From a checkpoint of a small transformer trained on Wikipedia.
Size: 2 heads of 128, MLP 1024 GELU, vocabulary 512, 12.1M parameters.
Training: a variant of Adam for these matrices, 548M tokens, 8364 steps.
MLP neurons of a small language model. Each row is named by its layer, matrix (down: output weights) and neuron, and shows model dimensions 0-255. Each number is 128 + 24 x the weight over its row's rms, rounded and kept within 0 to 255. Numbers have three digits each.
After each neuron's rows, "fires before" lists the tokens most often just after its 100 highest values on Wikipedia text that the model never trained on.

L9.down499:143102102116137126119143168144109162146142156089094110112115123155111071134125123162121144085134088089103130109126150089146092142110114085135103104137165143134116109104149196130081101120158093155097166142135149140175102141145129139164093119123162157126136153126122181100108112153086130127151143154153162126152136127158084115122138124135124134125162081118110105146097142133148113075153132134142120128122120147141113119138167149134124147140148175110122140103101134159120127131144153121134137112127158140121154124161127071111112123134143116145138110116156120073109129147151154085112094186116113108110182125127153117100107167152116176142134103119105087128175139127092121088109131105135176118123066159117136089139101150110137114120098123141130169135127130099144128137108170
fires before: "e ", "im", "ow", "is ", "er ", "he "

L9.down876:104154119127104133103111145127144151174110150156114134152115059153127135166131155105131116099112143132123101167163160153142099134145153122122112116126143143107112149139181112081119132141184125119106117108119083099160164149102155109135100107115123121096097119181149139147091136128126109159165126115149116075135109129154102128100140105096136134132117139110140104117102163125144152099092128120068123108132120087122141139134111137131140135138115167184113147147115125114107158147121118118103098126168132074138165149137137146146125142134102117155140134124143149171108147119092149133109131116108150110110107130151171123192136173130132163090079165131145110150146115085153116128075146132090081124113126131177152116138169117129089140160160086140081137133107122159118090156117149
fires before: " ", "i", "h", "in ", "ol"

L2.down81:123150120146112116138126155124155146144132120108127117127184207171124164108117149121112133112122134122103198126179109146115163125129133117093142094117126111135120146124164155171115110123110130138111106118063125130136146106185117122112121128148139125098110097115141109122116125112134158143140139100138092113127153105123145172136153175116151099083142086130133119154156112131116183134081178095187115135162123080166132118124106138120117115172129147145107117139079107142123079115155079122154148117144137154114099123102104194130126136090105134133097113132118122141118101130131142156119120112141116115140127143143132145160145089085107127125122117111107122102100077111119127193125165122125143162152120137112101183121109113123105121164134128094117082149162095157131139142102125
fires before: "| ", "the ", "19", "200", "201", "1"

L12.down978:120116160153119166145098126099139172103117144148116145165121130122108123124089155093096112096143100090093168130108139139088093073111076159152131138128136107106137143159111103135157155154014142137115125133123102171120136119168131095118122097134129143103136135095127132140101123107104149120137134128122123113173120164122131147160140115167161139138128128055077128146123149123150123123126130181115097066123142134116132151096153175141151152120133105138131140180134120108095118138154118120121110132128086134137100137156129116162145107125094118182126129138100164161163101116146115111168139111125143132128129126131145157125106057144109127138097173130133147126122159139114110149179113119166131119117124101098133139130094156118117127123150139109105165145098102096135117143111141
fires before: "\n", "\n\n"

L7.down822:125147135115150143145117066110092145127135120081140128125130117134096105141106126140105173114118137110132156117161101136133123162137136096136127096134116119113127135147149098097145105133026133134162126085124128154167156118137107110141092128096136174167146104138086172149116184109161121140108098100130126135127110130153108135145096076108119142127122128141101088131111162189109079151104121130117103138105129112154160117141130124116151174126116095131129126140179092142116168144166120119124162158120130119146117163136169120145100119085104098166132098171134120134107123095147117108143125127129148174106139132164136147123124123128136146140123113179118180130123103161128090103105117110149189107114119156111153169133150148149108114171140099134150121111158163148129119079119141
fires before: "ed ", "y ", "c", "by ", "y"

L2.down1012:172144117186105115137117144104119182189096143167116149132175143106098126062136096127102116173173123137118074151101119128095143111137130127128122112116134147171129152116136088112119151118159137139144130122095143158159138168127114172128145101093155141121133118111146129126110137117107146161122141165126090139168100143147118133086097134082153156107150167179115121143117152094136147137180154111086141126122117122100096107109157107082154117121123136125126117132153121149137125106095081055129090137114080152168139122140168104133152113107090176131160155137160143099094128111146096112154128116096135163131122130153111163143137157164140132118126155123130100146121117131131144147135125137112126133173129160119108122094119140135134141116154116125140111082135112103146100110085155
fires before: "\n", "| ", "3", "0", "2"

L12.down350:103156129125076156125140132114146155084107100140119113133136139103188194120130121155112139168091170194106153124124135129140108138146113143155154153128083118116129113166135128140138112153141151147112119089153106190122171096103128131117120117150150130092129111127090098082134114126136115113123185115130106099109113107123138132123118147133134164120090110099147097114127107168105146153156135092108151116104129133156174117142122153109142132137147131118098135138132115127151137130138154149098156090153074109183126134117135127116146173089111145088126106144143138118153142107143149143107157126130124152202105079162099067130120135125098108178102113164171116168090128128135097134132119139124091100143111111156127085133097143115131093156136115092120113140104116172137130132122144
fires before: "g", "ig", "c", "th", "y "

L9.down184:097139109118090154104097151153115111140130150120101131110127144128201161111147106130117151119114117096124118117113103144141116094134151140113144151146138124145112129109145160149114125137152120105142175137151115153115128119123159118079102145110147143140159119138138109124133146126127112151109134144097072117105105129134145135158127111107114122138125189118150122097127122121121127149126186154165108161124146149143157149170194102107123139118144124133142117129135123097131099106095134136094132115170155169168169160149130169133111153145105187181142113092152136098128177097154081111115139100134121106132150098146134077108172111135114145083110126160126120127110111140126166083114095143067088117178130117136158113142068103105120126117115131091123119088121186114144108142147085
fires before: "g", "ch", "t ", "s ", "th", "ig"

L11.down885:064130106154126114081148118104122119109131126141143161175138123131133142123112117148092147106176121177172140137118096099113117137128166120134174127111122127080177099153163152128118172124077118093132117135118141130121154119128113093128129118151126108112112098162135123112089145120142110132129121111128120158101156230096122118126139143100158138099115143110155144139148120096134140122112116154134141118129146126141114103123136187114144155111100154131163130160134056140150158127138130112149147112113015117133144143141140112126150113127094138131119099206130132133091118111129096112111146116119100156164129134131106148126135132076111148115124106151167120157121133129151124169138118080170141117156123109134125114107119136129095169150110141143144102102135123118130128094143104
fires before: "| ", "M", "P"

L9.down76:138109133136112109146143113202125096103149105113178135153134139142101157105107167133107137126165084165152147105165152088124132123126107129174087113103134109125133122131175156136106167103139138096134151155131133104136086165155119121171131094140128184092091128184149124116115160115101165135111116133095133127125122169103155111116102088126142114134135136143130117104137127120129113137169125105146201090079126092129128154143110111135103121112120165123160139142107121134135118143156104104121102150140077109132067127156120117129146147126113133160164140115127135136093120115118133115122096110169122136125116154105107173149106129134124197164096138108142162091086093094122144129158109132103150146128131128151097139129130142083120137135097125155149138095130098079096120107109166
fires before: "| ", " "

L7.down56:128123145124084150132124153092126101142108107092151141122153141088111168135134081122094175150105086162153189104155122124109078093133122159131128148133145139166119071143114124138118116133104134136117141131113119142132119155169135137129154099141095136099140106136126126075130133170159155139144114101154163140116139160145142122111168110121132131125143154149111060159124127122110173127115080093124155155130105146100131117096097145135121099133146080154112146163109118145182099145143144104098159125190136130089117141080160120138139155116121131117098102160090079101119077146166123110157130116127144125130118158126151146124145138113074132154139087113165125138168141144120117131133153081131085127156115139142087157116121152121163106083132122156090122144117131142126155150119145
fires before: "1", "19", "199", "0", "200"

L11.down639:101115124131099109169120148166095127176177133114130153149131147121114114142137172120148093115152142140129141117089152105093138096148163160101105154124119113085170161113139155113141133159141113117128147140113135113086147116115129175146135116114172132141103171117123134119105116147114133172080145120140086135098133094119121127114126149165156126101134104174185071083123119103117108128114196132152089127112107152112150151106111117161169106064171095114124103164133113108103131104132121130124145103159179090144154118171127131122118096136132150126179108115129099116129137137118109098124129093104151130127136154110150093147110123078140125128144154124129154133098109135113091174135134165126115129117134086137090100093152159172116111145122146127122111140096163116169139156105120
fires before: "y ", "y", "t ", "i", "g", "d "

L7.down804:142097114112126172134143111141105096147113134091135150096139147100100152121116142081145123121137121103115112108157135083171063133113191091155155122162129103110102102145162176161103172074143136117136122135149072121084144145129149111077130112137122151122151103131109171120098133151135159100119124137140138120172160078157142093087116125161159113155187117143123147098106102117120159111117108109106132094120118120176109110141150107115134150131146175125109125116150160123089137109112117146100120136189113122170128131123133136138099159121094099148124123114125149118094105117144147143139105180130139132152113177154130131099122131129112109170152120135117134104099093112128112135113175084172116138132138125115163103105162126122139130158127121135097131090162115081122156117132130
fires before: "| ", "; ", "2", ".", "1 "

L11.down70:133143123134115123123150150116140113117125144124066093187099142143118135134146140147125083175145115149123090161143119142120149137145094121128128095117155112128113103145080135154119117134133134144160135090094102140116133135157067116154117117107103068101172126119147116142162124147113120140127142168124141146126110114126139138126141147154107109168150095113119140112110145095144139160122169137167099140165162134148124122141088097146150100102118117119143129140076136086120093087139142135108128104132177115142134116131116147128139093145127152124115154145161144102118161192153142101144109133202181118122108106136138125089105083126121114119085153128136103118146138153145110095037139129102151147156100100130151149111132163094075129169104120134156143113078149119140134130125151
fires before: "d ", "ch", "gr", "d", "ch ", "\n"

L2.down955:105150094106149093119135132141130093089163153136123145134127134134151115151088099126128164095150140144137109135106138117109082110125136094124145095126107153102118129118137114088151097134151129150147126121158138140132148089133118097118155116115142146094100125118092150078117161081109076129121120086112118127136133137160101157100125138156123111128140102151128171182146150135099120120161115160161156083145129090119080133126134153132139137151142121130146123138131119104086150102156138138086152127128171098168112156103120116095157145077129173103138150136140112157137129098141137092155175117159106177165103141082131120115127108139079122131120144129148139117139124189105103136146149129111195151129085108115134143117211126124165136142133159121113114157186127107148113122123169
fires before: "\n", "f", "b", "es", "\n\n", "y"

L10.down203:070121091126105102111148126077122108124134130105152157135143141143127150160122144127110114149192098140137108146104141131131095100155135116128142122094148107135181156145129084119164143112122118129085135118139070135102142149117087172115112151177111143139118125127077151157178167120095127159111097131110110153118115106103142169138126159129146134154102178148144117140140137157089129132132129140126088134125080179112130143161153152106110121128136130165149128089109097122125072097103141100147129102100102103080137123071153118142119144144160168157133149077140165122110121194145174122102112182141093118133152120107145109115147133135156129126122146137146115121141111123143157135153100137119126097150116134128121125130127129076134112091151127138106089164155122127130115174105116
fires before: "i", "d", "t", "n", "th"

L10.down371:135122091084140141113115164124140138113143138099153105099070091102143075188106097157091098117115127127139109164103128165121163184111134123140115117116115112122112077122122146087115121124157132148139139124164108138132127124157160159118150140137136150122140143136160133099120167127124117109135111160139123117144093148137131127122088107135090119104123110168140135129095114137143103118109107083090121147108126149155121151099127132127152177123143109108104139120124130157122136101120123128125148105114189124131164164136133140119168164087095125167084135126163104163127160109119165156138127141102138119176086101122098097143114113101126138123133132172162112154121075114133078150122147146138176134173171123141143098100154130120120164183179099161120111130191152132132130111132162
fires before: "t", "an", " ", "ed ", "i"

L12.down311:164100124136166109151146104127106145110150181116135113140129112148084115146109102122110107116137110137149131139091143118108151143145176136108101155140114161091118060098158107076107191138176182135107132138126153148139125116158182128123175142150120166177113132117149150114122122121113115118089135133143170109128096098115127143118149090118097103104164090117171095125132127123102162125148122104103142058178207114115132152139122111126143074153130119156117120125127132142118089126135134119090132147125191147145148133158098122133127125132102156152167138092100123125113099078151132151095120123136087104102139133127139120140100104085126133106136115140118133132153145085165124145113119163147108144125100138131110154108139112145107113104129145116097099137147101146111106132151139
fires before: "J", "A", "M", "Mar", "O", "F"

L6.down494:138131137102192125120115103127117113081125090133162140127095138090114166142107123189135119102123136125127108075114128120137094105163098093076142104078170127165110119141153156155118163133106124100160150123101169137148122139136115106143184134105117128158153105129118114103134144159184132108146170133125160164117120158141154072136155100141166095117119144142140142137141147148156114096113127140161175099110113134122111100156130085123116118194080134140117135128123116143146141130137141170135100097162104151147116156111128108119130162139089118159106127134124137102106081141158153092118140142110143119117160118109093174106151144077103092120130086139111132142169114118122155140146121120127100108124084141138149138142114094156123133116159115112131127088093122102123142075132154
fires before: "\n", "th", "d", "\n\n", "t ", "u"

L7.down415:073087135111147124088120098179101145172111149179140157158113123155119124121133168112160110122118144133115168159145124162122165115147116117134129135115142144125116135134129121164138068105048176165119101142133112067179163101107159131133142123132112144149123104102136179108100108146148158175126168118122107103122164122143149127139126141146128110118115181117149129113093146126124086143114114157102161118129114147140143074120083106116151121173130136131124109136103128131157117109127141154144097126110082111156133133127112134127135111135072134154139095118095132135120116126158140129127130135137150100139109119152140151148089127158091106146159142169148158119103151103099102135098179065130138119089108134136095168109163101114117156119112113162124142154153139117133141097104104
fires before: "h ", "an ", "ary ", "h", "8", "| "

L9.down850:151131123123143112149178148117118150118150103113121101104128162121165137134176095097164115147153109114137152110121090099103116123151164127157121154146128140107080146116168162131120152159166088108103127104146090119145089113143127118123156151132145075082128142098138111107096131100130116114142137161135129145101124105159171161100126105171102126129169172116149119137108145123132150066153126118112120114153130115165106141134143112144104107135119130092118192132151091114137079094188193149119149123165099156133161130109094166154118147081117171130177135094091130124110125134114106170145109099122153153145129108121122102129077124088077155157142145089111116130118141136125136121141092136162106111106105156113133148125087109127134107116145107099146123113135124148137117159141131
fires before: "J", "O", "A", "M", "Mar", "D"

L10.down628:153114122131122116098124093149144112143120149141174152178092151116121132086133143145105137111132097131156127146121132147129106114151115133160108116113158176098115212129142114101149133106120120114132112139138132125130145109110099096116118090123131093147128105146112166145121131134094084148167157141105146151111112112121133152139134137140158089123136130151125095100126154126123126136134127154095165142144051163105110155156106145095119147129134111090149110155139113132122117147191109118094181120131024080167127126151145151145136086140120150130095170132186155194097125123152156107118105136105135113149119132152135120083141092110142135092155151122119144130146128149097118156115130105148156140143134086143149111114148142109099158156151123120123097122125130141096123117161088
fires before: ", ", "'", ". ", ".", "-", "\n"

L10.down777:134113135104168123102149138120114153109190114115171150110136123144174114105136173100130139129163102140155115097159154169132138085147142142164119101128098119120136129127153123061128136106170145075126102123159128108140141135106128085155146097151130130103099143155165161090149135085074130111140148133122212119178122121160125105107084131107093115112150122096114148112132136106103109098152129089113170145113155129112122121145088105102111122122108115155169135143138117063174140104146100115116116155115140126106105113118141165111105094116137142098136165146165141138153121119152159132103105136130106163115130121116104112111111131125136094119109114140129159109124133160154137189148160128119112115146106136158092132112146124118131174128126150099116165107135133121134172192120118
fires before: " ", "e ", "t ", "e", "ch"

L11.down52:120134113175132150138117181140126224093133153136096190109150109128089155107158124135115122156107202126108150120131105155110106144115098152141119089128131128111115132152063124080108109097113147102098102138133129143151120160090145095125136129124159113087095154137118165131106112145112126110140130095103131131116077155149135162140140108121119123098149097115124140103104065122124150113162147069120155124096112141160141129166123154158128109132160150098141125090144136136140112129157175129135117079131150151144127129117113096101132124168136148153103135118133127121117163120119114134114146107165112150099098127082134115135149154110099091115144160155123101164157131139144096120132131117142127116117122100115105156119109121131131139103116114149171135148155084173154133169107179
fires before: "w", "s ", "t", " ", "ed ", ", "

L6.down377:097132102105109089123119148157063126164096143116196116094154173124097130113139130108158147136130148119092151149103096130100148137157109122152158105178129088082106135104138147132096086090169141127145150147135137145158137171131118124110161116132123130147110106181134129147169158098132123135142119146110151182122113125102113119127150114138092143108117142122148123147108156112113103127093072133119126132124128155163127137095150144109158157124128065123111126121134135107119132170164130098160107128117132106152135116112136133130082105127119108114127131168129134182128180099153156076120135139118124121112067162162114134123111141110148147097102113123112166102123110122147100104132087078159147145133146151153156088183116167102130117171116127164134166134122135149126100117143137
fires before: "i", "k ", "l", "e ", "ul"

L9.down568:142126140135087117171120154133092141137108098088119119195069139099114121151144127096088112126146164149126136147110161127146166131116113143127140131141133156143153142156091119152193130161199117121142113097138186145113120115081124101131131123126093120096112147151137089129100113116108101107156133133130099133114132140098132081142097141135114116089144114141135144173115109119113156132134131109143117108131115188142122167189100107126129145130120075146074125100145144088118086139142147122146088113167163114134133084164106161152122137148134138114121111149113095102145121113157139160178145125114132129071104118097150111132129116126107137109115181138124151121112103125153104090125095136193162102119137099138133115100153125114120105136137118092121125160145133147117136168123159
fires before: "k", "k ", "c", "t", "ti", "o "

L12.down942:126179122135070128105177119114115175111130134069152135152135153158089137159102148144101112141144094153102127125131124108167134135132131136125133118133133165098169100109098133101131122090157095112095156155120103189151096119122088163154128104120112163138141131126134165110132129159076149141110139130099113121135087107104099150092130165160104105166116134102104152152073181135125107116123155124137113186102113099154155113109164155116157127091120122139171123143116090095122143159102125173144135128137154127124143137136116135099117107141141136154088137106137124114083165109125122103097086160162081132158132087125144128108076151148144131126127093144143108180143105161104103096120148112111119111114136147121124126112152123097083123093129137157142120131099151144146147158129130
fires before: "en", "p", "res", "ec", "i", "t"

L12.down621:174115124151131140123167102106136111107090138152113177094163125120143093118168114129114146156101147096120128122156150140120083116150066138093100138123106124066106141103140100145123156097126119130086170111162106122067119125139101148126106103136103110099103166128156133082203117084079110142133090124111130117111120177152116127156126146119086131142173117140126125120151099158161158145177144138129129134175118119145134087139131167103117078148136099098112174115125122116120168133176107111122132100152173152124143163102123112099109131133118134161123137157113121140158130151133130114151114164161138125081118093131143134169133111122148149128107138107084114150099136154145158117122106161148107098135129140104167158086124143138125146108117162104118150122122139129149138134151154
fires before: "i", ":"

L12.down136:108154087129130119124134151126116140145147117141098092128137117119140172111113136131119150135160139136151149115118137122132158152139091108123168126131160147133118136161140110061131132121112135087136131164092171104102121081147151115142140085091152065099141112123123161110145162127099165127119089113133141164100162124160131128156159141160115125120138147142110143151130137100150133120122169124140129100152086136083113151136064129070117114121118083124110091138135139134153117137156146130140098107136103112162084140097114130139118149171086147163159144101159126141140112130112103172110163126112149132069119147111098148067154120156133103137091167147124129171117142158173129168150140113110120112154142125124102151132142092100107110129130145159097134100120186106133181154114086
fires before: "t ", "t", "ou", " ", "ent ", "oun"

L7.down775:075123144112133149106140073131140136157151131155123157134139088137108123130131164147126156108119127147126100135142155125106117126111089150150096101130101111134141095120162109145095111127171133153126127158095139137173118163164137132160131135140168126151099131062162154114104078123108145125156163127127156143123108105130112166114152123137093141140129156150131161115075152129174115157145165110090118162128199121097144114133104110169117133143135140127067090096118093121169099135066111087127134128109149151135150189090138107115138134123130081116099121115145132110130158076074179125140124157150130117152171107102130114144133142123139099126158135153105135135130125123099133140118122115162154148106096100161130120117143090104152142125129136143112117101133134061158122140122135
fires before: "h ", "h", "k", "e ", "k ", "t "

L11.down196:122123094180121136157131121157104108133139122112146173124106152116183134130154130172104107087118082156129106168148143117105150119140107129137152094120164158049128156144140115105121144128098171102117111103107080134105151114138105077144119077125142112154167154143100102112124129108116092119124135142170067158134115127122137165122119106142115134120119116130104176140150142121129114129128150120138124123113125161159135129117115114138118107119140105133126128118107118130124131127173118137139155117157102136164138143148115103148074101132093128113117143131152096135162132140108117115181159067154152173168150099113130133101135126093089135111070169144195084160151119129152086120133117063133133109136112112127142158150086126113100169124150150163116101132127126108143123156151134
fires before: "\n", "ate ", "and "

L11.down749:145204137144108121115107158138143133134142120134133125139154185162176117131138119115095118139108118121163130143103110117128132090131136142105126139148134107098112122132110112116142167092134137124096105133116080065096094156123111107113123109146126099097132093168115171098096147106144119117093104159135128105125110095135132146127125122096115125134120154101137133155092112142129084117168094100105122139088110119129159096143147133107120174122132145109159135125078163127153117100130127136111093084122152096103150119173115127129171148125139148196107114152130137151122179141119124134143126158126155111109159117090127105154167120126075237133130092162146108131136088134110093154154122141126110118145129164127144117126103137132138131105153129122178137101125143122111142165172158
fires before: " ", "an", "ay", "\n", "s "

L2.down1018:113094115088144103124158084130098098123137185111120143144179180133155125114130107096132146107114124148112112129118115118140129151114132119126135133112123172102140139155152170099132175129083155113111141105096105142150111122111143119146135093113133135103145105077110122123139124140087116151128117143107071138136155162125141143122121155205111144126107111175155148148102114167094115057139161119139134142133079127134115123130127161174141112121079096144126157128114123142163104126155112113125131147167113144103171127152125097147145203161128169133112159085127136108107157121153087114163170126140141155125134119148108101087117111155145154144130147149137136110139147107114142132141108116116090140137113141107095112114124125106129130174135145113098081126168148090122071114144088
fires before: "\n", ". ", "\n\n", "; ", ";"

L7.down587:137140185112117160130099105152138097113110150185158162088094115119122142104103104173120091100131138145131075125179137150169114110101137116129127134090100117108124138105107139153140104130058119142122128139129109171090076116153125110144128139168118108117112121116098126173127121119155126142122137154119089152102162141129139146134189146122114084115092153156152120141124133095150149091150139160170132122100109146117143129109135125118153115127131123147152135115123133114127141121161136128132087095168059156127122109147175074143158117134154154164146126141134152136120123172142113149126119128150127146136107058101108135164162091100148105117142109170141132115087099104095140137132127119075142156142131148130106115092093117128122144152167123085140123150104130154099108119159149
fires before: "g", "ing ", "t ", "ig", "th", "c"

L9.down674:152120110087138128140089175125137142105161099104082109106148117121145102119116084127147153088120136138133062104132178109108143120092154084135167102118136095119126134083140157089107136161199157143120114132149115144153136112131174109111119140156122102080174130191137095096134138099132142129117130111117145170125100119152141111116137145118115175105116144159166135148111173133161120130102104146139108180117144110107103172112148161146115156109134101138110131108137147123135125129093130155125114164134162103125088135122118149088126097142140113134113141130164145117125121129133082116158110120111150155124152094155100142145095160125104126142136094101072178098096172157159128140128152127132081122111132110128145121091125116124131114167149098122160129151098131165127135087110151
fires before: "e", "y", "or", "ed ", "ic ", "ow"

L2.down611:140095127091124122119122132132149098105127114150122193143169153118152134088145131136112148125152146102151129143110138164121144120127067153159053113131159149143104104154144123093117115106197135151138141153133105163098096111185175122096132134115075140085082147091138119157103135123102133110135127121168164114153113149098144162135101099090119155112182132149122162115112183109113141122150099104115106108154138135126120144128146098128095122115155138099113132125121080096158168123107153137121162132131127123147148140148110121077128151130124092115133165084102110158145110162126141131150097106136126159109135142147131119159162080135170125136106135125101086164165139099142121132076116142129134137148115107161152096178104127141098134115129156124091144129127108138147137144148131
fires before: "y ", "e ", "le ", "t ", "y", "ab"

L9.down578:110152125100144091149123144136117111129142125167114141151141102116155147121147097130082133121119155129131156129086137138117147136129131119128150168148131109140127138169121136101077150148181167070190079137097150116164156159123138117154135101099112116106146125104119191141107119091085107152116114147143122119141137171087164088115154123129110128125121103124119158087115079104144134156127149129102070107139096129123140101100154157102153169166139148092112129129137176117137118111120115155153126127088106150116101135111119102151109147117100153098132103149075118163122148127141140129123116143111115098159122164180114106097126106129123112132102136123093137133132134135062130147124171147115127092145142094184139175149087152116103151155140143129099146133098157141149176131110151
fires before: "e ", "t ", "t", "ec", "ly ", "ed "

L2.down16:145152141149132164132105120129117118094113106173134103105131120150169089121097092113123102090155140123075154123158127165137149124141161139142146124123142127108140087169146127114132121161135121077090091104136138161116119081130138147126108095135080090089138120088101104160134109134119117154116101108124143136119144161087146070146107126131124117137106103136109129155100104127154148137174173115124113119171130115135126146134126089192122096126102129125139113115156202154132127117138148182083089166159137108120102079112125099116140114119126119110131101106170110174170168120128150108180122087116125174175123131129126093145080131132125090128148153137154105108127138098097153119074105139148104128096133145133131133138144136120117128149132133128161124131123111128166098152139101
fires before: "p", "er", "en", "pro", "ar", "m"

L12.down507:161120102141142154136090140145131111151141123161128128099126148127145113115092141180149137143132141121161163152158162122104148127127166128136167123157113147101133124141122109121115148131135078061163107124131122173151147111157118139132130165125120132118124098103123133132142169144118169180128084118155157160155130121173141113124095105152085126105127156124133079129109176087158149125099117161140113141141119134086129145087063150149122129106143056100161098113179110109105175135109143083136134157100151081117118158117151119112130141124090133126106113131104114181143089153106090096111141118101153105121159152141109173126088116121096148118109140124125137091107147116072122136149162118123093101129108127124127122111134150112123119153143156110143128112123143155165151077106121
fires before: "e", "y ", "ar", "ar ", "ter", "y"

L10.down454:151101142098122127129131133124126124076103148164078146123142117117087137136147132106117107148148126099127156131122113136110156148147131166127161143106112106111082157117138105149136118122144148115113131108106131130160112135174107156157142098164156079119118100140126133107134116128141142095134142124135126115127149153121139044158182172163113118144129129163127172141112147110130110091083130161121128108152095174088142117107121117108112103143129106073099139153152130146138123112153110137111128152108097164103115123115150162146116111097061095148093111126140128153116164106106160132089093156081135119109140157095134123095109151132134154135107112163187104134103165144151091140145122113165153139107153132079173153113129161078140113185148114133127102151143162135094145138137105
fires before: "i", "ame ", "l", "ac", " "

L9.down26:149154125122127129123129112132140112109123116114153155151110131138124123121144119141167120142157055087092134106116119105112084119161157147125108159184088122120132149137144101140126150156163077123103120182099099137143099155125084186130106099141144142141119114091154132107138130072107096139059119111114160182137107127139110126127092130142133076161097110137157088121103138131135136123119152112133131166164124168120141123102106146122142112162119090154119165112160137136147154104117125144099135111128171111112126172143142129121100103136114142157189160093167125161100168102146151110102119115095145127148119165121143112114132130165147133168108178125151133114114069115099108130155146147099134160137102106157115111117123081152153132138146130112163108112084136131108108145130119
fires before: "al ", "u", "y", "al", "y "

L9.down436:119158141117125122125114096180152138145129081122122123125110085149117136122094125145098150139108150085134139107111143135108129119102172167084150073123133135137158149128106139143160092155137134120079105125128177138111109146169151138151120122138120145135145140122122122143157148158115130122086133104132095124104157123123130079106119149103103109065141125127119160139150100102151163170127138111108113141102116177110158139117186144154092110106117148114137136119129128143108148192135112119116124136166163114118108100140090136155110192143097121141161146140117128152109146099150103144148109123140144108129126126148147144139095186077117106129123142106117141132166103144106113125094109135116126121125157043178128087128121174118111138184157127148099118144134116109084175153160118
fires before: "t", "tion ", "t ", "ti", "ed ", "ted "

L5.down1019:112122140098154149116094134103099094120132132128127141161110111165153135141100107155113133100137112096141120141150150124177103134106142156135118111120120106143107143109167118130089094136133081149148162145126093183126102132179109145147120142133134127140152156138119145065100101175114129170160122103160141111109099083158132127166126129142135097117130100123089130107115148119139119116146155122113137142114176114157134136135121090108086162146120127108167115097136113084184120147128157148153097116095136128116167128144079140125142131156071153127108123157145134083130124124125104080098126089135128107064141141111148127077184104142117130126146103101070153105169130160108114098141083163137159134138151171109148120155129132143106150107139121110109130142160089082153120132128132
fires before: "er", "e ", "is ", "ing ", "r", "en "

L9.down414:138161129147113087131157101104146142099141150113104142127130126113091093135097138107121144117118117130076118072112122116098132130093133132154135112106112154110126087137145176133124115114130121137161124168107153102132095131099194104162151161168139154166138118118113138103102102142159125156154120116119106112140139087133092131102138117145111147102130097140146138151131121137125163112110110110103099092097124108127090104097127123122148171130105175143119143105119193111104134113149165160104141146134145127096115120120130107075178114153130136143123134135104147111107116141118131130138093167125157117104161142167116138147121142139068085192162155154154138095118125105120082123103152092077134113140129132157128129180086111143087112117145156144124140140132180129153146170191156
fires before: "st ", "d ", "ow", "e ", "o"

L10.down1002:135126114172109100131170167051128103134074104150134116132134133143148141138131115141120095139134144138137123130085137112162118114115145119112149173158168084133173138108139118108157112105145142116100136131138086141112124134137148130110114134114154102159147156118112137100111126103104094121109159132077131155112127106159121105099163147146109083145111114121083121108164151178122138134125141124101167109154133104189120179138156080093152102111111142132090139107143090128142131124149104119120151135110103129143142152138106143154139148116122157110110119111141144113117127139102104095119142127119087159127145096164127152155146123077181178132134128111093056166117129165077139137168116148106098125156148130129140097139114129171127110104125111115141103096180105140149167168103136
fires before: "1", "2", "8", "C", "to ", "3"

L5.down759:135138130130123142113132113108116091081147093184142132112127128133136131162081107129125103118086115101113142101121144131128168125116153130142142128086149106091121135141147154108135136133139132117065159119134079183112136095154102118122105106092073108137185117163165135145134140120150128153134135103110145139122127068142148182144125141126173106111137134143132167114150141147142091119133151138096091141141137141116169162124155111130129116126129085127147102104115187101185135108103156125139106119132129138139176147149123074115131123151119122176141148114161141134162122112128130122111161102166148129111129161088105147148112136137089132159090089116098101143160125133109153106109089135148117106129143124061165136127157106130118121129086128088151190143118110164129121179137126
fires before: " ", "b", "en", "p", "th", "/"

L11.down237:099117149119121146129120137143172088085103138124162163140140145137068103124110146122149149114136144099126124079169129096127134119133135143134153137132107139120141071096135152092116150133084209120119142124143123152113115168125124139111123099111113172098197150118158152099092167103132137099137129146091142122146131120098166147098133128099132141089134138134143105144170113102120142119134093159084107158160163100096126109139131129123139099142178144092147144157105102161137125107137171103146122146113145119177119095138070114157163137122091150095139098076090135122102150102136128147160068139106140122125125157119131093121138120118137183141127150131139159118158114125118091161100158117122132102112130136149102139090130128082125142124141159125155124080150133110159151115121127
fires before: "| ", "; ", "ec", "was ", "or", "is "